MLP neurons of a small language model. Each row is named by its layer, matrix (down: output weights) and neuron, and shows model dimensions 341-468. Each number is 500 + 25 x the weight over its row's rms, rounded and kept within 0 to 999. Numbers have three digits each.
A block is one neuron, or neurons of one layer that tend to fire together. After each block is what it responds to, as a language model described it from the Wikipedia text at the highest values.

L4.down1093:502498554467514477532502536498474486495483516510514489480500508524542496482559481498469500535496484465554499530482484476490478516495459515486456519555473502523498489468527494564494521528521499472470509468502483515504492518500547491524458518470484465505501522501476473532452466469511498466538466466489509532539510520470444531529563520503451545518516471454523542516551533511488519490496
Have-verbs and number digits. Forms of "have" (has, had, have, having) right after a subject or modal, e.g. "may have", "Swissquote had", plus "able/unable to"; also single digits inside coordinates and times.

L10.down0:496487480516485471499527498510479527510500520504491480446478547477514510508511477523493510474521502512508555497485477518520496511478467479498479470521512492493517510501539465477494533516536556462518504503492481490478513485524492496484512518505452475478472493500513488473542525504532459465529526513474483488490499497522542450505505491530452522509476509478499541500493475537517476494490
L10.down770:517465525501493530479497492492551465509483446453499493533516521523511524525475499439447515509482481488484495532506503465520510501475481466487486536554540514497508494505548447464490490500546514455485509488492511483504507522512501498472480497511507472459503500483458508488461511502484507513543516498464500512502477531487480500529519504506474506516503529498493488520473479517552490492525
L10.down928:491460486475511511513518498488456516544516513499476472499488509529513542476544492525481505551456491507500488576499490485528489497481450516566485513473493533462503564465478514481485497509457498514502522516485481461501483515457491489537498504462482503499519463469478501498499533492522483474510490484502502462514483521521519497495507471487477519508486512497488543509478495453519491487461
L10.down1017:503521507427503481476458494506483492509494467480498544520509459488498488504504509528502510491462483463496497457512497515504541512468466523501544460529437483492500531501457506510522484517567524466517481501487472486537498516499525481529477466529490547487478539457508524498537480522474485486501442495560520471504442487520492503541499526521517463491449532504503535511501476475486498509532
L10.down1021:458470523494493503548523492469499467505503452556504516487535508496486482502515531484524451494553467500485438481499488492469527495550503498518504500511490511488524461512495495498545483529479498501510547543473457535466474504498518514522504474504495507500515480495488482520526495490538493482481490478518439491508536471447528485523452513477482485477511508485502486520503489512539502512491
L10.down1186:501496530506506512501521475459456466481504493514482506479539512535463420554520481523538526441535500483531499464493516507452471491433489485473517488491542482484489494495480508511518528518475506512476535471513503472506493499502497448503494521534507484431520600515476525506485537484450529501478497535523464491497493488487535512504489520491486486455525490507545493522466486507501501499502
L10.down1188:502469519510526474509519524505473545493472511481444465479494507517449460519465495498471482503511503530510481508522499549497466520445512487448477559599545553490490505520479512543475480508471514531490464478477509512485470529507483516531455524507520490513526472480536481492505511499515510509500457470542552471473543481531512547491495488547500455443526509501545511482509483471473495519491
L10.down1218:490503497503546463506479463478487504471508425516491498482502483477453498491485508438478472471486534477527461500482483506535483511523532480469485482508492498505501521506501438458460511505492491487547572537487479483484508538521498486496522556521483524508530510493515465485520510526477529494506517492476489481498480457475534490487505487503513476477518540461521517530496488496488488532520
L10.down1320:500523481547511517533506496483489488474484497475469488419477503495488513533499514504508463546495530510519486498529476537497456508481511477522493450467517477471508519490473444462514531485500504543501461515449531516517499519479505529508516484497517486473495487466485505462502508477483513480513456490487521506558486487482501506440469521510478487537506519547508525492517501458478523469563
L10.down1606:494486479544507531594507528528496537442528493494520498495496544501505550477512528471510499471460495517513538508476464496514552523504490483454484509484500494503508470520514468510523543491491539458494496541498491526506494511508517495495539562543479535456521468533467507545510482495449483537496509529517539486486496471511523466510496514476471505505510566488501478486483535476513492516485
L10.down1696:502453538485495491498488530517512512475522494505494465472522479501525568500493519525508474491487494535501472474460491501522429497449535486517534491497506465488512514497476468539462510500494502493489524550530481526489496525496503486497489523459462532522502504540457555474470531518522524491513451455485495481497507521526522526512497523501487506516529489469511492537476533473522496485500
L10.down1793:539525476504524491499505494497502520467496447524477472515469460497530505480492489531479497506514488467463549512523467492438516520446462512494511517462511501546479517525491490494508469491463533526478534481499498506516505517503408502477480523540503479530504490445499474502516528469513488498554505524515517499499489510503532507466511536508515535442501484517531514520537532510464465463534
L10.down1850:504508478443487485507481414508536441505530509495431467535495493485504498519478498508458466502516511522489508503486514549473449459475487517460493488496494486477512518524475494516497513513502501502532495469535498482489497479548498525464479499490466454514518470550529511468513456488503485512493528536495502520488508503465505467470524479485456546459513467492563533536527484539509458478467
L10.down1882:498513527466500495478499504491487538489477520502503493505469497488520542510507508507513521513505539496544491497515514516520491514513492490481475518499547510487503473504476515485489459510479491468524536527508501540479491485525517487500497533497521517475517486509491502502500516483498535487507458506505515467522461488463515550514466503493479455476478528514537515446509470500525506514501
L10.down1905:511491505481473528557507500514461543505527496493473492444517487472475513490517514500475501538489473498537505521476478467507457521441498511548491457500529462491566524518516491479520474544488482472502518517523514496557508505499502484522509537496505509513517468507441540481512550462522499479469491477524563494495485455495512460546504495521506497482505500485516524542434495497445525526508
L10.down1956:534519483546502470512487533483473546463516497506522513467487504501471493460526527504484497491508506507496490467452504524510452526526462468471523452499542483477510517483491490545474497518502553513510541553499493483541547498506520489484550534520545480546522546524470514515507492455501463472490461512481485471508447569494502530561511505506475542472525503456515560503475502518547471496470
Physical description lists. Word pieces and connectors inside lists of physical features, shapes, colours or materials, such as long neck, wedge-shaped, Purple, white.

L4.down2037:457481505544458500527483553491459471525487459518497484476492527527449504451463528472530515501516525487514512438484485488552514497485465545478510518488550473459468488503554507512477490510473502522489486520503477484495514476504522487443521524467513495503572518549514476540479512507534512471489496501500521518523466498491534483463503529484522476460508548479533536502447494473499491522501
Dimension and extent nouns. Nouns or word-ending pieces for size, extent or position in descriptive geography and physical text, e.g. range, sea level, total area, north west side.

L10.down93:508488517540494482503478483488500501472540495488469472521512518498558534496483459524496507542458541516506540489508503503529461517507482482515511497533481495560459483520541529503496486530491516510502424500490485523482529523495507457515543520526486483502501508477496529492507473497492494539510512497475520504532485440500493483499525498506461488552460503533462461501554488481492502496518
L10.down170:548502498522504510576543534527495525473550510527491440470494525477468491517490482484502466504524494427450523476533482507476474505461564557471470494508498474513544496515498512506474500486539512532496438516548497515480502480484506518536507463474484498516497528511500512515514492497490491470500485473544506474524505484530466480498524484508525496511509541526488498470537528552474521497493
L10.down207:526503496520489541490430520487513504500490472494520524535460505486488534509480525520505464496486486501505493488526548515516540478482521515546471511529498468470492510508509480447512497465495510539475486497518498498446494444494473520474520493477488506451549486497483469474523528507511444503491479446519507476529534509511501500523449457506498518503488522514500542497497519534458490510442
L10.down516:505503505485522534498485520561551476515486473493460504512441534502492443519480482517534507513481484492490472506532509510527480513508493478498501512487526476537486458499565476506512483542471522496514538474529503506585514491468525491463520463509478533499505471459500508529466490525458531490474481489540525551518524449474489520494485502495506524478484478470532539498478468472507469508504
L10.down530:469512524472527478512487506548458490495475503511531537497488509548495463529489494526494510550517493488505517515554514513496516488488497494538522474467510504487466501507527490481480479479485508436446506481468487495494482516526502517501506520546493474475523476538481497489521524458545506502505480460523522483555519500533476493506512525505464506564531499509476524530505490508455493493461
L10.down718:474465522486478485511484491482513523485530511465519493510507522530512485500502504509498483517500502493491521454500507492497497515475489454513500528484509488521526420511518500479548473547525517471528551492504488498569511484523474519469520497500500485488484539487530520512506558479470487515548529521531492518527493511457513479501496534508518484474478489509511501501516500476442496486499
L10.down993:525562490506482482498488549510486519531478458483469465541530447476501486480504511506509513530470470493508460529531502484513449518501522533500478497485463477529502444533501472528515484506449535499470550497471500512504471528510544514558490533489498495501480498456480517539515550466515486505500490478482514491520538483495522455514541485492530520487532504465467528538534473525471466511505
L10.down1038:479532498496498503495496494508517512466476492526510493510496528505460537514510461490499483518559533526531491491494499496494514514516476492530499508497497477535510476500474467516478522486531508529486493510496505515452517529490473461544515536481482490487498540500508521502493508508444527513520519525499482528475500451493505478458482517524508513547492512497501505485496514484469465507475
L10.down1159:523446504508504454495511465484456491526515469461509528515473505514490458533535478438475482549500495493482488507493513483539520473503481495473468517482470483527525476471519466532497462486545523496490468473471430531515514494517528430500525497493512491476498555496524507496505509537520533514501490478474509505501552540489507500491524497486476486469494483492492533538495518478511521473527
L10.down1245:494513524499522496496496506514490481507475508480509513514527543459485511499477511459572465484440541486509459506488446530523509520500467517526512508479518504500478516554524500506448532479520506512499505496513503504493528461488485487528461469504485474474543484476537454500479504483500484520496496497482513469516504456510480474496525472479524528517542476519522474514502497501498489503513
L10.down1292:449500496477515536483445484479456458491521504532534505539483525498508534499509533511491501499434477503481529498489490538504460455531486521533486521469510516542559475468501482520487489504491502497487519526519429510562492484518507517492501503493460553524465451485486487508472448493504481476493508516488512491553538517451527473522522516560482490513506491457515508469502520512506526469525
L10.down1577:529515496502513516510515495506484499510493483507484514493512476519497487515520490502453511464483469497521479504544492486552528507493498522515453509435466487539466519495473479495509473523492497522467525491469488493471503459488492480546536487479524471479517539469533497548476478518543512503500486526479470514527451526515528471446521496509504492504547533489468469470503514488516474514540
L10.down1633:469485527511533457491495508519510499521546520520442503524533495523537518509471500524508505505517478484512543522519530490519497476461525488491496512504482478476553504515509571509501526489474470460469515491538450533460500492533507480502525518468532494522511462507472524492444486493499550486529490485487522523522517523497464479503520505493531479483473511447450486508516517519559444484474
L10.down1748:538524496515516510472496488529481506488556481496488549539524517485487538494489513470501514490528532527548480473512502487500510490475489561487494519526493488466509482473510547467520516480501513509515505503469496499493551504526537503500466512467473488497520518482471524479508546499493529493523526515542524479485476517513512508512447454481528526536475470471532497520511477471485479525520
L10.down1790:521515461486531491523505502485522518457478476505479487530515509480493523467541474482502433498509515507501504531484519475549518512522476472469507453493503486491532521507516489517474453498515475506501528524485478535486479497485487476535471555506441460481492515512535491483482516506486505504504482567503478515530528512495531517506506497493449551533493533533521488462515508504510480509496
L10.down1821:465496487521543511477477524501499456476483522536508496519579537486545552483468486512481524504538465453487472509471519458524522512487519500494506491525500476523502492504531496479510475481485493491543510532494555500556497485496509491508525500522474496474526480488487495514484517467483527502531506500520539498494493461525507514521536465505525507524520510496522548477531483521481535495471
Verb or of before its object. Main verbs and auxiliaries straight after a subject (had, has, took, made), and of after total, area or term before a number.

L5.down32:485535518467480489501490512508505438499472489538459476503518484541486498501495475491511482519455499470511499525465544475535539518480489476480496520500505478549509497505478430519516480486503506572515519489515510510541473550481516506517447525463533490509522489483492534499531469475508517522489467472517488519508528513500523450527494506501441508485469468486463508523514487507526479515485
L5.down837:518513481527470512510530508495514489524507496491509503517507460513519471534502554496473463507509487504481504529525493532503488530527467554506515514469458475506441496499484491505498503516518506517445484504453500536489487505497519467580552498516502505513457486461517515545495473502498485490511517479509495502526433520495493500515507522523501517523547539442484459500488509477499500476503
L5.down1452:480490499509482501446543532510483534461475480476471514495499510484524463507530456535466490517460490523531441500537528493481513518526482494465506522489493509514516486498531475481538583496522476584507488466533496466462497537464471470492527490502512475490487480466536457535483476533496549508506509520470496531533461493518508494464522494492474513504484528458486512502490539505517523497483
L5.down1570:503480500477532498500498539522512487504513472511472536506508485496506495512516479494515470461531505490516480503495511435465462505492467523533510496491460490522536496482486487496491472446503493468498502530460523532482530523553462493464467502461473492468499493523469529508499506502481480552542527467501487493548516486485488495507482491505515517466515494523526521514508501515506475470490
Main verb of clause. Fires on the finite verb or auxiliary right after a subject or relative pronoun, often its final piece, e.g. which had, weighs, predispose.

L5.down69:532461501492487482509541511465479513501528495492453508511495491513490475459515512561544509529490525494513507508492506457518477530460469438512536532458502489501524491453490521482488536554478539547533504497468486464473526505466498507506478556481512477518494499434463494474489502474525522495486527523545496515542498514540500542501495502552522495501488522516505499492556509503471440510495
L5.down146:520487501461459485465500453486501547473486520485465496525472503498495461514483489461491516515453504491538491479547523514484482481486438518520474475527523498509526515501499516531510497554504488526517466493510473519505504525521441494475519546518519479530479512469454512514510468486489496488517494486526520462508502446482513496501509487462497488510490483490457509491491497451456527484521
L5.down1273:514477506535489535526492492505484465518485517495487499492534519520479489518479465509491495482496492461498514489466511487538422492488484502480494501484547471504509484489457486530481465538439473520519481524525485478501493530490465490516487515486494476520497535489492535452515563511510479512528442517501470498529523507487524516503545465474495462518511441477454496518515476455455497512506
L5.down1932:502502555470534515546429519447520496498514477495513523475496539478503493473515511479534487500509473514490456508521486465476490524468480526497523518511558550511498519489519534501517517520489500492548510570525506506492505448525457480529460484535516514541502485490473513519488509495484482509464493506519522495505505448477523519516511501519484501500477523464522528451558492473515471486460
Concrete noun word-endings. Second or later word pieces that complete concrete physical nouns, especially object or structure parts, such as st-air-way, fus-el-age, por-ch, buck-et.